MLP neurons of a small language model. Each row is named by its layer, matrix (up: input weights; down: output weights) and neuron, and shows model dimensions 0-255. Each number is 128 + 24 x the weight over its row's rms, rounded and kept within 0 to 255. Numbers have three digits each.
Before each neuron's rows, "fires on" lists the tokens most often at its 100 highest values on Wikipedia text that the model never trained on; "fires before" lists the tokens most often just after its 100 highest values on Wikipedia text that the model never trained on.

fires on: ".\n\n", ").\n\n"
fires before: "==", "The", "===", "F"
L2.up566:104133098106165113109155113152122141132158111172107174111166083142118122107108139153114110117104096134135139141114150147138149097133141159084151134138153175132130089108164138110150097158100137102109148156123122106088094145084112153131084109154131157113143120134135192128116120144140117130119126191158157099106169103160123169130091139154156129153135115135116150094167142130121091080107122117139150138154082121134149096098138106095178106099118122126144117085143126132164121099100130144110127121115119113165087170124083120091083134128124169117178141095151087141127167156124163127138116139107101131129154130176104135128116120117135155145119144157104142129119190143133131124119126141117120151081101080117156151138116161123117151184144108128141125164136141146111146100157131
L2.down566:132118109130160124153145125161130079116128119161109136115099151103160125096137124113136144129145089126111125125111117142111154079187122174129114097118142133108146136127146120146146098146110149102142136120171167133086153103155115182115128123118160127130122137133123123117112131110166144203113091137112159134130130143135157113150105129118151161152128079126158161135090139164149145110147136109161151168126149103148127139119130092125159093100129101132095134102142103112142112124148143175056167150146120096147107176141104146157112128138140123107144092117135073136139130146133144099154126108125162155152106151139143169123127108076139123091176167162094129100122122125122142113094133120137106135104080080121157147175140140144113092188094108133149110144134156106169123163152160

fires on: ",", "-"
fires before: " "
L16.up715:125088156125142133077104103107094119118133148153108066107121128141133151187164123131190160155119122090119158151158128126119130157148150099183124126133104103096124108109099144142091162190132126108081113153123156132145124084115093120167139076165133156145117095093116124166109135137163106100103151135153133132106137136123113128118150155104113145162145140121147129127136162160147145162127161148130131140157108137137134128130124134143126092125125151142158138109129120111123160149129158175099137084127125126130104148124136126116117151130124128118122101117162159145078092081108148130145120113151127084096127154140148143078150120131079151134121141129093151112089170117061152114107125102119106060111130122121141125127132073119149115110146094130077098109148129145078110133132127
L16.down715:129113112161120116174122141146147176113142148139159120133136166143155119154132151156150157177130142146165099134147096123141132138139153140068163131137155112145142138139115120154109100079117162141153152126137085120105102152103077116113097117133123156121156119130131138125127161103098157140092120156090138132141154120080161177105130134169123133136139131158152149063131167124151147091135119168159124117128146104112150165090135138164121142107170137140139138127125124143109125093103079121125124127144098130188152165108097129141103092132097158089132125129149127115131093125100087147133114120151128118162112129137135070151133134171146075081109094135144117136111134149166132137123136124123158116098116166091137104115112161093150149135100129117110161087141105112161066098119096

fires on: " "
fires before: " |\n", "1", "2", "3", "5"
L18.up820:121142139157079139131134125119123117116175123127114129154120188143151179124157138150104131136102132123142091106094099148148136102139128159119133168121111148144118119162131151145148150073111150152138167114126155110168144132100146124130119124125120117128153154140131109181105147165115140113147160097138139142102115181087134107164145161140123140098139122151118151133165136161165145164109127103079165178166128164135142059125082089135103131067111149119133145109134095101101139104127137140092086113081100182127134135138116099156133155139134118137090128137154140064116166110181124159129109139151101108146146156115146141161127106111104164148156148151121112106119116110143118163114096125137143087128147093106117120128123144125129180141124123131120088093112163103153107142132124
L18.down820:112116103120095142108115126162146150133100163174094107150101146099146162180101089128079099131100162127139124109078166118150114144118092122106095111061135134136145143123142123162131084140120089160115152122139113075145126105153104162162132156122133114120119089093161133124156080101086078082144171091116133137137105098162122119179097113099086121109179107115139114137137131138131126145084147127172145147119139126098113142143113144114141160127124094176114147129117121120115116141124137091134127116129169155099109124116136119154151133114110166110105138108122112084145135135130110115119105131126165119154138182148130145113161126144159150114130138122112140104155136123120117145089181062111121103158121146122107100101113086116121098129116075110147116095129100138115097119112143

fires on: "3", "1", "4", "0", "6", "9"
fires before: ",", " of", " May", "0", " March", " and"
L16.up250:120135127122103128103130102124137157151151096122157132159131141129114121116139152096121107158157122101123108145114109145110172115159108148117139137149154147111138116157115180119115123149162125105138120101150172079118153137137134132161146105167138150176080148139108146124121130145123156124133123132129171128131109128144161125111136148103129114173147099141144103118125110106131157152135126147141149064090096138140142133131177065160120071113086111154142184135112153097146153142128148126109153111125135133125091119130161108147087152088144173132102116102070118151095159136101124178092100105114121137138129155139180137091091088170104114154107103151117152141116113113119165110143104153097094135187170137114116153173151126127146104115146167140167125139130075120148119136115165
L16.down250:090173122154156148090153161126142105098117107158147143149132082140113143142088090161134114140126082150162152110128087108104142115160133157115131143069147177066133113151108137120119121097137138081164128139114148130137140140154141102141190145150092148128097126127126151121129079118077104156133111154179135123138148112111161138182142082101133165148127140135102147096128121115157142151147162119142136125124116141122127117145122123146160109084116097124147142138122103136152136152144155114137141109118098104116096120117106132093119116095110099121144158118119171081124139129127106085160129110118112104143119158099137121149118143153127071131113090156131073121126143135116153125150125085110107138172099132104157117108089148147071110152124120098164125056137113111146132142122105

fires on: ".", "0", "1", " "
fires before: "7", "8", " He", " In"
L17.up554:084134176174129145149173144105122102109132119124074098121115131130136172133126102161149154141125110167108112108134122159108155112125137110122157131182153113139130133131149132119106125144103126145154135147157140164104111167125118152145134096114102125160159116140161125130126151121158121166139113169130174156139101160125089150128128151181134099109074089099154174110102118104130076170109185133141089123134108174128135132120113161131092144147133077122132120137115162111136106111111108078106090152101079110151120104129106133124111130100149144120124129110117092083159135113163108102124121129110153151153118142141125148138121144120115144102146125135121099148090115146080092154123181193132120129118124105133148190135121146107113157136118092126077143109112114136183144123132113
L17.down554:148166127150136130142132144138109097097115108115087124153126175100148086114102139079131139118161159129133142138128144106109108172117170098124116148122109168114139128149145148140127109094162148166163164127130133174144125137101140120151102122145125100114119135144077118079115106125134121141134119130133102115141138126122128143134106108145119101123189128123145147165137074164122123138158145145142148136128098123129095145124140118113126139152142139153137159130135147117143154060097107084139134110083128128150123150150104118161115152154142128160103146170163168162113097162098106085136104104118146153168111135117138119180115115123132135108129145165138112097121129187111070133170154105120123108096124081092128122090137134143160146138118070138115099099140153088166208152089130

fires on: " |", "|", ";", ",", " an", " of"
fires before: " "
L18.up324:128136151077118130140129086170107122111136104178109106116111164084157129129126102111131127120185164102142135104181140107115137085111166124125104144094138127094128146117105152117137111163114149141104107085108128100130129093089129144134071074168115168096114136146112142140113106178144119114139087130149140089119085095125111137104144131109065157151107139075141143122144111155169102141151122121111111129161111103112120111120107117099113134147145111091133121153086122127136139126096148152114154155127100128132108140154125150084087110131109140138182105145164143093129131162141160102094108109160110109134125178159106140167138153145094086135165129132125157142086144126138136083126132126142131118115133094124113147103164137155110166153119101092120135138113162135169129102125165
L18.down324:084114126124122127117106110111149107095131169103175140145122132131137147150146117100138114139138157101159109135109103143106141121101167145150137149124107158152157144151105104139167111141157127089131123100174108126171118131108153114109166142114145092142154084177139126154098119123113119148109145155124131104120156111139139096162133108092087133120097112130151130139147108203118136087148143124120103083113167136168137100138142134096126106120121157141123108088086094091142114158146080133123111143148085122142164156121147120132151157121156153121115136091106124142131121134108102121117126096073133120111156069169088173170068109129143143118125101106168128120144087143150122122133120082151147125092124131188128132127125104128156128132117079148169079138152113166092157121130124

fires on: " |", ";", ":"
fires before: " ", " P", " W"
L7.up768:085112158155094133122139127130115102123132154111110115106157111112141130178102160149169116074181146107138116066140143115102136117093136117114118107145110134138144147125115093088084095134103158153144126115085082089162168144141146153162121180170114103124149139121142067115124147102077124145107159130088111113118127124149151122133153145138069127167128146147114167153120109159144120137123187097135075122117108137123103115133144138118130148122106117179125168119089141171135160181117136142149122128133123132148126121165106128105116143118062119071152139134122133118115144107109117153090126145151140164112153131133144115113092094119128134132153112149102087153113109090130107126114163168128152134132094153157155158117139136132126121132159132151167147134140102152104151124162112
L7.down768:126109121130110129147095137110183154121106124138092164124132125138147117117128105123069135085120165140162145116117088131088120138133167154126138138136147115103128121117098092138091130137157133150100135093165143130150130129153098112109186137139170161156176112107160099118144105129110162136123146090133130146124151123109142102124186088111099143109129141142145164132129098167102138127117114107148110169156126160163118169115119161154114120110125119184118143126110170086144158142157176132153132093169104139148156143145183162104136154121149125138139129142138117126134103139120173153110120190137183131102106143143120154165160092128141128150128145111142112201095118110095168152133135096109140126144129099087138129107123148127149106143116079146131154085121119087139132129143095

fires on: " |"
fires before: " ", " %", " Votes"
L2.up457:126132121089072128157112104151112090134132134173093099145131083137161157158119156134175157170136119109106114102137098109116118120110165145085157124093119108126147146074064130115149112119084146109112140151112099079140068118116122107143130121160129150136150150150128167126140169151147115083157154148111118136118106110133121166098141165116079152121126150151128129142184152132150139145109145122106128133118121158121155121147130161136114111099126111142151124191124116167081106135100168145131098119145186158129177133139112140130124159136102106097141170130140137102121129136105114162124128156113134127160132165113097145116127105075130121139111145113114112136142167105138156120087166105161140105149150155071127138126118171128119154109140133142194116123124133092113133131140119
L2.down457:148074110108131128138122136107125125080094154156155145123114131125177123140146145081119144139131142094135122115169102140086135118138176113127103112121086125127133122118087144133114095172102127137135175099182120108139109107154087152079170091099151124159150171142126105152131097136157142119131126134088133172139126157103098170132106145143112135082141134129152124131135120171157159094142102096129136157086177149165118122113106131149080096116134109092112158159112074147147108097129132107114133112155088129107157159103115135125120154133138122108123141130131124101158133158111106134134181155132143142147112141081094164180188098092151122137130168126121101127147111094121171121126137131151139109118112131113135128147123138132095108101140084156168130119107132095098103098126155

fires on: " ", "1"
fires before: "1", "2", "4", "3", "5"
L17.up797:128139159112137100090113168132124117138155092162163068118104138142114153116116116077131107146103118140145078120083134113117136138133120136119106100159120148117123143100119087104173139109087086143152144100100120084131113142162096122125115128170129126131155124107109078113168130148154099101100104124147138161095159156156160086119107141099113100137153097182095100163134130136143159152107117125122144141090102086156109088184108123137163131158144138158114139169113135143111134113095105102113092144120125121122165127125100100162105137130114133128157142121119126128116170134097104118129103157108133170177104104121137166129137106093105115124137100108124162129134113161134132121120178172140148118151152081110114111156141148118092146157147131086098104094115075107159157138125137
L17.down797:157111129129133149121165117146146150073121161142112134106154123141143143115127127116191132107106119126111071131144146137123117160181102134140137113169125113186164120137125141112109069110153146123116148129120162135099103122148115154120122074101119108076106135160167145097121141143157156158147107158111115128136114138128080109114130113153138094134171141128089180086136134164152097096135143139097117131132082140094115135116135095140131106134100137100132155114106132106092143123162127137123136144100092150088120141122130158094160135118091098161123105146129071094153110183153175110114178143110079126135116128083165091144113137151129118100119131132088106113143095143122091150105109106117102118128133112096125120138124124124133128185124160109151167137110093123152157132160103

fires on: " |\n", "\n", ")\n"
fires before: "-", "|"
L7.up948:121105136107130148123126128171135096152117131130120138114146125123139138115099152139154136128156077087101087120152136101171115157114095098116109136134128149163096158150167144129137146110126122159115169170154142117179184163119131135144137129104160153073105142118172125129128126147101119139119156150112106140096131125119125101112149103096129152163151106093132119107142108130119165140122137145124126122165114101108095095123124123124157172106118173176110144101104141153136101140159136133091140160149096104119122122118143139103099144126164101142137145099076130102157151123137138135078081151101118108156160162115110122116132172141093126161136087135125132122140137144130117120163147124123139144113158153130143118111152116132152187069144170164152083133122150146051166153138058
L7.down948:123119116166115124110155137157137123122142152136149157106110135094145137089135134127082115128091151119090135147126114125141182116173112093114124124129130170124125160135117164152125147151134099122141195191113133165132145148107157154133138125084167124148158164112158091164101112147123164134129120150123119153077116146158086146137141121139136116106116129108148122137141130155137124116124088122140144106125104137138106121116165076153131167124141123128089171078140124177157092113106126134150158135175135131098124106106141198120115130055146098131125137128141127088152131140152128108129115143094167120129131166085130106145135130128111136157119160110123117148135095190139176121143134125151189124120120133129176090121128124135137165103166097165137079124124152147090154100126114

fires on: ".", "|"
fires before: " ", " The", " It", " \""
L18.up248:153131145102108094128130130118108146112128157138129138126137150135168184124135098108127160113117156107145136116135133133138127092128105117124129142151102073126141126076122107121090127145141143133107107090143123116117121108122186126152079139126151133118165108129090145116150147120113135099174106128126145128160127093124135156185173098140110137140132125090108107180134175104141096132141115171112117139118179115204110135091149150098080140128109189127118182114138166113102116132145140153181167156110105107137136142103101090121177085141110136135148126126163117140096114118117110100081106106141120133111140083100099136167152098139149151114140156131137127102135094155130090098119135141140119097133121099081134138123107151107118103163130098094097107111102142111099147097094153
L18.down248:088147121142142137152151157148151134122146159125135126106136158131129136060135095117133113143146109142139060109159110126115108135125134098115131094155113118150097140107124106146169120120173135124097093112120146124132153127115165106109175098158154155125134174125095129109117138102143113162075126084144119108147144142101144120177128179157170150150163135125135149132130102131124123174137160122136176139144136139130132161126123158114163160125126159117132159134089094144122102156129147065080151124151141113092107126154098135156130147116141136113133107120097137168133111084126150116138134137155147182128115132105174127135105116100115120130109115142140142183147205125116101139135133164152114134107139119164099136129207133096096146104108067121127089096128138161126134124128124

fires on: ".\n\n", " At", ";", ":\n\n", " After"
fires before: "==", " the", "===", "In", "The", "-"
L2.up966:149132128127149125137113126110101124105155161165124119162147099165161121129110144188129120119110137120122113116100117110120122138144104109059087145147139121122160140115104145077127123154119129128068146137108108143159150154129124115124113131115134164120124147138116183085170122149128111128137165120139107072122117125141101125140144150176128124152137147163131144091135113084119116175104133120134134106122095150133137100133095141133132172123130169144140151142108155181123133136093092134085132119152159136147147121119070148097155105116081140128178149093098123143095106103147161194107136122120099129099118129138121153106071134131152140137119100134115092137134153123151156135102144150155118153189117132147125140120189142156102149105123177154083091127094127155156105134167106
L2.down966:104128104137084126100165139125107129106101139136096144122139135138082156143131157142123148132139096100134133119131147110112142133153139127172126094142124130127153151130168121107103124135087128155112143148146115164116100101134073148110121104158088102134124121133109107162117102137104141103158129120115154151113074207108144133114094147145149138082127111086116146119099157143143145067136126139145130182163125097146092131138143140149129101125099109111115109146177121135131105082126149134110136105123119132070118165121083158164153102126122169138102069143160124117123117183100112120132116114131136122123167133125134154120149135088109130118171109159111132107121094138195142158125127117091119150129164162156081123132093075156145102114139103167160158132091084121113148149127119

fires on: " ", "2", "ment", " C", "c"
fires before: ")\n", "\"", "2", ")", "1", "4"
L18.up796:162096118108102082113163143103127101147120135109170106109153136129086183135107082134100108154098124132113124118141095142131131116113120154142159130154121098164079158116123048155124132132141142116167107108144138091152119122112154142155091101136118132088157165110143140130140098146138148102141136133109117161130103150104145128147120094098140106131126119179155163130087134140117103160173155140140113153144144128079143126114124142141140125156104049132162147148083092117127129126136148124135117104177147116095142134115162168151114160099093150148166105088132120140121101149128136115157102117097164152097170135171100112149107115152106130138134130123165153128191140085127126156104138143104140101137147125107099149100169129097099107107166109146111134139121148109140115091149130
L18.down796:127158108118147111103120120146115081087144151075095126152100093128104122156132117071107118147139143117130141093091137100108119131091058154123128171122140142119142148081091156105163122119115138135161129134087101118154112120102146117094115149139114120116105159120140134120121169114148172078132108099107093126087155130087122113137124074118095111101130073111070118147171113107157085153158117125133088153121121094109116157132121111173137150129129119113125135127127155154120135142115085152115130133117155124132171089109157107133163139138185097145127156132159159142132153120127102106167115138127109122093115160117136123127124155162138135146131106120169131122104127168126102140133114121078163123135131113158120059147080128151093144152117121128106134107136106150165099126084133

fires on: "\n", ")\n", "\n\n", " ===\n\n", "===\n"
fires before: "-", "|", "In", "$"
L3.up681:144138175122121106067156139127134120158159166116150116133143116141176140159086173118126116167123114118127143123135110112141130164124123119102116127119127100119166153079127134086116101112086132120134132090161140152125153152108127111158101141114097147112117123152106156132140174126142121098125140152150149119103145158141116123172126137117156102149136167119123111110151154154164157134129137132115114117148123118142155131124133180142142146100114138161149168103097138166135090081109118134106150129172121119119137104110086114107133170112103172069193161105109111126139098130155151155125116133135131111155132130158122127138089139080137134126139109158133142117154177131160116154178167159085151128129136113152097099157110172167137159132107138189121078116129129155115115106201119
L3.down681:140088087120119150118126138127129149105118149116169165138144119117152097151144133101105153125132144092130106116130125130078176099143165135132097080122134146128157108111103149163088123156135142136150154099158115152119124138154111175089149130117137129146131119143123111161113093111131115148129097138096139176138129180095113156153097106161134163117130157104154112118138120172085163094161059100119127138130147124164131135113111106147095108116147129091103146107105105132171113061128125117107165121119048128111108154106131159125140129152198165123104138100158118109128130125134121116114148160106128109128094143130104165154183105123157112118140161160131125113123087114166187119147160131136098120159112106145138130138094113150120129110091087129142094142125152147134124112140104

fires on: "|", " Qu", " pe", " Cr", " Pe", " par"
fires before: " ", "arter", "ak", "an"
L3.up1002:109176140120124130125124103108086123131146132181141141102147131159134147159140143112165130143113126116122123147103160102121119103123114134093120108146133089114141146106082149116119164092142138139113121154156123114145118149180106137159126110113118137120159158144102148145118115155113166142139162133111080082148131133157137116136103134087107167139148139111136095149122116085163132121101152126109140126125129076056163161095120164150155120133137118101098137110117114089169131083148145129128146144095145145154103098155133113116105114136142140160097148143113125125116147130128112101141116143140119176069130127151140135102100170145138131122143110146112140157096122101131083129095172181156145188157147111177085109116137156151144086174124142158087137069126096147088101131089119
L3.down1002:093175139123124100131148121110151118151164092086151150102104135111129113160145147153120131133149150122125084143120164145160127143127130132116086152138075117125119131110106155115129182165098140147098121083127129122095141096122113198143101104125096150123105102146110139150087129134146115145149146170166138092116128153120114142178133115126142143105125117066105099165149116127140135137159141135149137121146116121137147114078111122119156127169157121097112139095129086137130139114104121135136146142117139140110094145132108112124115136124101128118155115135108135149096152161112135116107153194167149171103138106136192167155112191160156110106167104131137154110109147106175156144138089175108125114115118109164114074157115124138129158124158145156099122111118088131110068143116112

fires on: ",", ".", " in", " March"
fires before: " ", "7"
L14.up101:162154122180151170107136106136073119146108136093082114137133136130116142097159156105157114125124140128110141083143109116122123126147159134177159135136153141144116148107111123128118123129137149085126125163120163145103110179122127128126113110115133096172120116166149137120135136099149064111166107124120151131143138160156156109153101119120124127137138088116147187112106162119126117125119154123106115133143151112102125153112117112120133141126127148122158128116077154099117143177111101136103117107142120084128118099156125110081168082141079107100093108131138072133108106105091142140098129123171109179114141170137172127121105095170103098117148118124153144118164152133123152091161133100138166129164118101126145123113155094106170101119094145142096102196122141154110094127115089
L14.down101:153146171160142137140150157156164108132119116081118146127146165160163182110110141102162118098140138133139118079148123130109146171119118145093168103098137120170133128096135135133156142096100108120129088154089095108095155156151152084147111133097144130098098107151147099145116122140113156155127090093161138114126153094128148118143108099134147082146135154084127113133141089152149139124093129109124127119145081132104091142082112110111131124145144122122115120108110157153111072156112123073133171115104142110085139097095131145176120126121104164144137126099144163124162095143142084106124111113142124131117111128119166104129171122101128115123106085125094105094099109099128127124143079128119122096139081113112166166114170136127140148125139098119090106093144137112122092087104144

fires on: ",", " March", "1", "ident"
fires before: " ", ",", " |"
L14.up806:164118145167125082112101132141124143139192154133142132099114145114110169091167111133168148116149081123121147133141123077110091120134094118134151131156109131119127121118095178164108089149136123074153143139092153085148138097077158131133119099104146130144156156125092125149100097152145124143121122126107145162103143113140181123123151090167097115173119157086103177108136129133111115143120091152122156146110150066146136143129106148082126153129119120151121148137144175144134097183126120097129127131121116099135137118129154074168128102142124121134153132102122095127132116163117114147100111180119111128110075172136159139134109117173140142173177126133143101101128140122106128105148151140107111113124119107097090139108114172146136126092136169124112153152137141102124139145150141
L14.down806:145159158142138138130153138148088090133145165094124153132113133127135137090122118131173147122121160086127141106108104143121158144153174148129130143157110135111136136145117098108107138127086117134117107165097136143123131131155135092157165092092154108116138092118103084122113105113135109138130101128094146133159166125137159084142114111107151158125152176125148113130119127165127146139126136164164092124139096117126158121127151157158133106085144107115150117121150120097101136092141112107127166125075132093134084080108133134144122152147130141114140113120141151123170172111137111145119184094127141101146130142140138112171076178102149091144127198067108162116140160136146164148197147120126134106118129129198114128154138154139146087114136135173123099116127118120144131095093157

fires on: "0", "9", "8", "3", "6"
fires before: "s", ",", "–", " of", "-"
L17.up276:122121126114128151080141123124119105115119172133188091142106087141153121118098122168155145130157130095085142146125146145110105171130145154136098126142114089133129131142144162128073099116158166131147122133123151122124145115151154138137140111156164113122144137088121155129104170165086162138112146071147114109124125129157076113113144153151180132144139074123144142154117131122142103148122123070109131130127106154123143156117199134118123105116168096133077144117112109111142124142113119083167113156124134113137104104138104123080161119149145120144082134089132143110092140103115134099133104140095178097108172121093168137154114110138098128106080127119157104097127117127104144112156124117126132110132122159125105112146153156133109101150145141118156084095088088122151146145146186
L17.down276:164112137160126174118108149155118148189159111113096094152099153171138139138138141117137120120120102106127164121139134094116145129101099148164127104125113176136134114146142087127094111119130148108132133184116095181174097164150157133155149098167113148107082129174068113162120151091148097152099117129113096121078124139130128151096120119116134136139136091122118144121152137139141119126111190150130193112138117154105097133119121127105146113143140153137108127127163074148094151128118127106134141161135102171154167123121131118125093136115165155090121124141135151087160124154150126126121127157145117158131146142113140115177206140133122115089146110098128118116121123167127147155161150113104123147095160127145144108126168102135095136162149122118118105163157150107146096137101108

fires on: " ", " att", "-"
fires before: "1", "2"
L17.up217:115110097165138105144134100125124067126108147115111088138152088125136143122106128148127109141143095154135112136106072150113119128139141114103106137108147120122141124171113129130120118100111124153173106142108110145142125115087181154160178125139112144105134168131112145115149100172144137077103107134112151116115184147100092105101186105126100134107122141136097131122148111147157091100104125119113158154126170100134153143088158176172145113161079140139115137137162142072136107085133087140143115108161131122131162145105118147107127145134113136107132109081150143138116123142126150140167112129140153101089173131108143143141121136146139150127166119128120089155125154156124133140093163114129182111072129134095175143135112156169173117086109135087130154109170126142115094144148129
L17.down217:153146118129085146095116117133127197099153118102092158113133099121113153127092111137144128129138166131144119121128124152139139088109141120140155145093099144143166080130126125102107141121143165157164127118152101106158123111139097133093180120110114100189116154147109134111139124108139162126144163108158133124123124144131121116146089100135146161117130074137113129109147122129155127126138131129149088161172155130149117183134125127151113128101095144115149126109157105143110108127190133158117145105158117117138111114130139109127168139124066138118097128093122151117134164086133127140139097182107116130113126156104066090098112067101141173104136120151121063144166134144137088126100171140130156163117096115080134088126124126144081140109129148113094162106117137110125125168105136

fires on: " ", "9", "_{", " A", "ai", " Hol"
fires before: "2", "3", "j"
L16.up448:109127137078163155153103161087141107108137146139110150112162102116137151136108108118144090125096099130095173105127102124150149125168069086112162151138107163142092079127163134119161131116141091113144129116128098121153149115148101069156074114126115105149165108165060114102144156144126147157113160145146149131097160160126082155137122142103128144166114146160139116103101122095130120128110120127092159136157139107149131083122166098157104139131123142139153065173085121162144136129167140125156133124172116126113135146109125177125131150124137136111113108136137139131169122145133094134123131124131120133135123115134138222130147136146132150143128113100092120126106153125111155100163140151090146151089119156111127179122119114149129120122086145109155151140110101119110143148118124
L16.down448:123123088118074131125102122093162118122111120142160144136163169081127110083148124105093125106098125119143092086115127169124133158171146149154142126129118149115120132134183129094123072144158154133108141150132095147131116109121101124135137142126097146152132123122153109121123143153136122189119103178121107133165111125104123152144085117120128108116095136122146102126119147114115110088142138177162146115121125170148161093164139110116109140165126089112115134102133126144160121148099143167166140141152104139121162166116123135124093148180116144161145108148127149133135137143127112119108178125093107148119117130105118109161122128134130119098180177105141076123108209146094129108105061138131078113182125112165079096139131116156137108128129111125127121114098093154131114116151121

fires on: "1", " ", "2", "it", "a"
fires before: "9", "8", "6", "3"
L18.up978:153156156147075114151129117144152147103135132136107142121122156128165127153100145133063108143135103121113096131136115121144138116140108076148141183149113135107149141113128157122141141147136109122131113160148096142159095133114113128166099120156083142151119155150164132151172085129093128107161117118129106132127072154115120093110153141132124124080141101122148150183127145138156174142077117139110117117064176151100121106125127163117095089129105106111143105130123101091116087109130117130126122142140096126093125096118105143160143121191139083140104147121120081135106136132111133107150134127145086142155151163179130131130145137109078128176108096105142104132104142136104110150108157130125090145096131127105085108145108160120089122153162152160124096135125144121135096084082153
L18.down978:124148120107155145097139143106102125111150150138094126123090146073067131137152093107135160133152151078129111160124140118140140151109146091104120104125117156114185138153117115155140145126119118155114140100100148109095142142124086188114179148102099161134142143156101112104112135144112145112101110128122154119148169149119153125117146112154145176119092124150135076144122111087148108134105120124140119132158129141150111125115138119124163114118105063143166109129115161132132146093125124084114103147112144154103146103148159118137172075098161151093117129145140141158137096115136125155124122138081099118129092143132134156145120127182141132118146089160139135188141099136147116137105171122164131148147166114180153140147141195129139148117119152060140123142109112105103129163113117

fires on: "\n\n", "==\n\n", " ==\n\n", "|---|---|---|---|\n", "===\n\n", " =\n\n"
fires before: "|", "===", "-", "F", "The"
L7.up202:137140112128143097110160120155153128150143121138109114109143093145114127102145166129146114107091105128132145103108110142159138128141127140084118115145174167119118143103118088154100136125126138093157150156096141135143085127089102125127100130146107124100142102108147171149136151137091136139105113118142131110100130132133122117178117106123102093165120133165126142097104168140156123152130165133160123106102131107138115092122157132136132136105094133139136095186104120130125131084103172159129163188110136078185111173122115115127126135142100183078136135142132135136134130133078140146137079171083121057174124137200146159133150123115120130149122138069145150086163162130122140111131143137130153154169125144153124129149092151100129145117135107097107131157155147129171134124136161
L7.down202:127157121120095086148165103093150146146142126127159123108181106115125132142129150124108134136179101069120146150110155125115164102161085119106110077132157127155130112130090083141073091137144123107153098132118128112141084105114076139141088113122127145093123139133137121136114148144127131163102094131199138128122122164144121140126117106143158136151168157171108181085143167172134131100125124133145133112121128093132123088126122132137167116103095148091114127143151121110141145077118131186101138149108139107140082133135132128151120117141134118065146135146157157170146141141120114135130098126093121118128127158161137119154127083098136134131134130124150129089200162128150124132125163124140182146129126101124115107120083134135140117099087107122098136128113119123171078115138136

fires on: ")\n", "\n"
fires before: "-", "|"
L3.up15:127112130111098165155145147166114147122168157137113141148133087156171109150112163152104115119145120070132138112116104110124131095189145147118122104147112100114148113105124103117128113085118126129123122116143110144159134142083184169094128126119130140102154136133155132162166140193083103087139113091149137120108104158135106120150123143186135123136141158110141139153154105164154157157115113147172132126148120153164113067120088173094165125113145168169089146168145147175112156117087113122130136117140120105121141090162093119096113115110109108092137168101123106116135113112141152111094119112110140119117145142133159087123110138113092144109091125104139087134114094113112128120140148163115142182127104116104126100105143138114161148102111124123102104157141159162144133120120089
L3.down15:143094133120138160122110109108134107050128105122168175113091127129106098104155115117125124115114118126119150132132150147072145117111133138136072107122139122133132131110104115124123130171149142126131168143164135101113156114149103148144182116116178143158128119117167124153099092104178120134151139117111151173144157154123120116129131111127144103111110071133076080132111110165105152129153113092134126161122145119152143164169113082144094139122084084128084156114114099119151107161138140105152136096145106127116106133076139180138135153115152141132134110116147112129138126171074145152142180157144143125138096132106113146163111106157107097127109167128086134125118126110122148141175126102089112112118105162134144131137131119158103113168128083192137140088111112099125122139138133